Weights of a small transformer language model: LayerNorm before each block, a variant of Muon for these matrices.
MLP neurons of a small language model. Each row is named by its layer, matrix (up: input weights; down: output weights) and neuron, and shows model dimensions 176-303. Each number is 128 + 24 x the weight over its row's rms, rounded and kept within 0 to 255. Numbers have three digits each.
After each neuron's rows, "fires before" lists the tokens most often just after its 100 highest values on Wikipedia text that the model never trained on; "fires on" lists the tokens most often at its 100 highest values on Wikipedia text that the model never trained on.

L4.up1419:111136112142123073143119097120137140075161109114097087122151116110150141084127129122135139114109144136135164153153103082086073096142082119115129150133135148100151136135114140124160130152091103124095109133132129107134138129123144161102113097120107146119123152097152139184079114123091110163134094101079106173136116128100120111181098131116110150128112152093132099120131151125145107137119
L4.down1419:100125141132116153115082129134124095168087149149138112129091101121135143146155164133128136119144140113109111109108141101168151109108165093124160119153139131141091117088152103086111188148138120153134131067131150166123102126127127112157139167146135139141133126128120080109125119087103158146099144159172153088132141117113162168132186093122087108120150136123142128073093081089106143137087
fires before: "\n", ".", " 2", " "
fires on: " |"

L4.up3150:093162139171110117140120136122108137136152132130117132095145112178142161151084096124148169166158089109101137106130091103153133127130154159145077171152122125181132121143155083139141133136194118120174111174124101115092146132112112114102109137163120128126098127120092149117111091117128090105086129134082162128115154112178118154141142135118163094112132136112138146124177104122093133145100
L4.down3150:143114122136104106118114132160147115155088136128098105105125107096164109162111131114111162115113142165117138172123109137131129145166137155138069109083074130134115088145128119141141150120117144105117136190101082130107109124160163124114131114116093143163100121147086128180080126178105097125133161087132154169131096118175140162111142132112110108132136129108160084155092142115126128110122
fires before: " |", " Votes", " %", " Pld"
fires on: " |", " "

L4.up130:140097132155182130114100151107110149098138119160138143121107086116153136098152138108145150149099148129098152128136141108136111100082146134149113106100106130152129136160099176119168142118101091143148146110109146108125125173139098139158140160190123157145128162122128100111140135113092156164051151133126169156116124127134133125101174099147143132112130157140131142110133091127108150157107
L4.down130:165142155159104157154074124140109126129149133138167112119168167133152109134130149140121112153186123099124120095126152132129139157156133105143143137161122131171114155124137115179114114116106124116146086135138104157141119167162130123147103145085105140137153131108144072098126121163102144157161121136112130144115111139110145139113101158135105154134180110134126115098125142119147130193124
fires before: "\n"
fires on: "==", " ==", " ===", "==="

L4.up3804:151121113132161118136069131186124102122132113120100134123119164109131112100112105083099127140073122143097092170127098110118139167098115090114124155120131123157127139125146120160152138100163129153126140160119122124126111116141154144150129130114126179099126115159156115150125119116102145102138141100112098168118146146116097171132114148114106189124112175100161149123106142118161164105151
L4.down3804:097177114120119137165136138161155086157132154120137123125140108107100147157123147143099107181158164157168141157103118125117122131182157116114099141106124153122156144138127109136125117101106138118149141156136102135114131170126082134145118107129153153154109116140122115099124127105105148134120141094135161115091157143112161116107116089129102173112125120121115107098123141106175148094181
fires before: " |", " 100", ";", "\n"
fires on: " |", "4", "000", "8", "1", "9"

L4.up3057:127154129116174133126128174129133115136105079178117129118122112121080144152103146113069140147116103082148129089126183141149108148138142109151135101165115115160110156153118133150150136133126086103167169101102143098084117120125128102142132103151152130104152120148127114169129095128153117109085121127107126113151180112138127112162082143096124116131138162110123171185063104155089149130089
L4.down3057:145129169114133104143119192126132104161175123111162159142164124107111084149172152122141116145128120128164157182127125115129117127110128159149089138147159099117120152185163083138126101135105148089126111129149125095116121142125178086124122136143143096147117083120173144136149103101155130141170141121158132101146137151101043109100174164148130128141150121150119111109167125099118139167108
fires before: " |", "|", "."
fires on: "\n", "%", "os", " "

L4.up3178:117146107113126112110147169106089105098127115112125112140158138157156156113115118171123123118123145110137113163143148129175121123114135126144151152115155150138141128103081121121130121139088129110154118129123109128068124171084122129164143132102102114122106092097147122160098165160124110085113166096142153148095141116095171150139158118098169130130119098098133137123127134075127141115082
L4.down3178:115098163121153120094128138168154137132156140153158117161172084182099133120108160144117110130157157149113134109158152132110130099135142122116132124149144135154138165154157101134169147122125124132132129138172118150129172158089137113098140141164156134155111121126160103190163157136142088128157127160089116106099181174099157112086136150089146149121160116160142140135119147145144148148138
fires before: "\n", "-", "|", " "
fires on: "==", " |", "\n", "==="

L4.up1001:130126165118148146126131108087139144102149079161119105123130144180141154139093117141126121103131097127106161137139162109144145127128134160146150102151153156151101115116102162095090135133145118116093112159126127137148109113110107142115117180115140121130123175152143135118135177123074090130054159125101123132130115119106183105156099109139109139128138098121121135132147159106166114130102
L4.down1001:140147100146092117142109144166131108145101122092121164068124111154125160100114157140159123110167139141105152097135132116142090137192151152144107120155117139124120147140123132111132137140188129148152173148106129160138156113122124144139122140108133085138133143133146162152107082146133159165140164143112125134111186126143114139098101079175150109159156092156144131124210158163102141145129
fires before: "\n"
fires on: "==", "===", " =="

L4.up3294:113104139121154127137103118135155117109127139091116117131134165095081181112148124148099118141141162097121132129159117132169100156127162079147127132187151115161149119134153103108123135157141138127132138138129112079102138123102096118089078094142124156143123140184186180137086088153152090122152100126123159200155124122176073146176138149101139140142136138101146157110145144101124146125131
L4.down3294:180135111119111106129136139148109150103128134092172139150125111143079110127132107137109119132129126153160118134165094085107145165170159086088131119125105148164123115169123142108118107119158123132130099115138087097134136148133154118171142134169108145121114129081133169130168162136113174114162107094109065117137124137134129115127113175132112137131155125121134069162125101108137122116123
fires before: "\n", "|", "-", " |"
fires on: "\n", "==", "===", " "

L4.up2562:157124123121066128145122127131128157163153136106109117136176160153148147097130140156154119133147096089071096103146108093115083135133116148118138135099148121123113149097129107128155164115139165130106105113124152142116131140092166112086126137125123122092092118113145121109110140091129149132135162130126128097127109125148154143101116123105130137172135131119115112095132165111110122131111
L4.down2562:123117097144133118147102126107139124154129145129100137095113137109163131117094186145137086106151135161155114136147112125103121122138121181113112170113119133144107131138103126118142093138140136123128148132152149096120078090180160132150183179109120112141104153098160162129141096180129125175096193153095176114124170127077120141153146126100122161068131118161118127159111178123116140161136
fires before: " |", " ", " Team", " Year", " Event", " Date"
fires on: " |", "|", ".", " "

L4.up1672:110073077132174166160159158090151101111111146130128129124095149145096136088115088130170122132109119151161170135186093155151090142139163113144150091104132127148156122134130076161146109116125133119115093109112127111134138101135138113143125139100081161154107139125148140142137128120139144128130113094129164127125148128153168120115154105100126083119168114110123123128135072132130149121147
L4.down1672:094094130131150127141145130136163135143119161131121101134142122136123095173116146141131179132135144101121101126193155134123133186160165132159154142141178103174079157126076133187131162129144143142129118108090109144144130142098133127129103122096178154156160118118114122153159134132135114190119111125120135142134073092135102137157144093119148170139087113092143133132160106126127130141120
fires before: "\n", ".", "-", "|", " |"
fires on: "\n", "==", "===", " U", " of"

L4.up3009:105108145103141109110121159133120100108140135118112152111178124139137162142157140111059129156119163065100147115155090127129113119109156124126129118102154120133186125101121077142134125098117126119139117116123150147152107132111109115174115101119107090123136116114169125140126152137155161132087131128184140135110156136104151118120124126114151143124160119133133130139126117091142150078097
L4.down3009:115141150115096154120147147144153157074115154150123112157133143127112098130158106148103090123152131085106129128159151130128145144126141105177141137151133164145143140128155144126120149142124085125095140082128139119098158151141098178095194136131148115104117079114144132134134148116105144145162100139109143099098109112148167151095126122084115164144131170144111153137116155164145163123102
fires before: "\n", "|", "-"
fires on: "\n", "===", "ou"

L4.up87:127124129084108125078170154097102184114119121109107146114121138129154151099103103141110145089165103135101130111104122109141079147132129115101149135118132132124121127185134156148172103107147123118088110109129121143090113136116116105123098103126137139151119128174184163159102111144094118119127111140159160108103100112160114105128167158105089163174172148125114150116165146147146187134114
L4.down87:107124134095166160176188112165138117140150128096135111116141175105133119111145095147135131112121152117138177139156157119163063166144122122138136141110062102166079124139140137149129099139148131110097138119160114106104153112145161131130117135121116156182131105129154158134140123151148177099134166087138143144155136114126122131105154156126106124166157125111126137100138134141109158129121
fires before: "\n", "–", ")"
fires on: "==", "===", " ==", " =", " ==="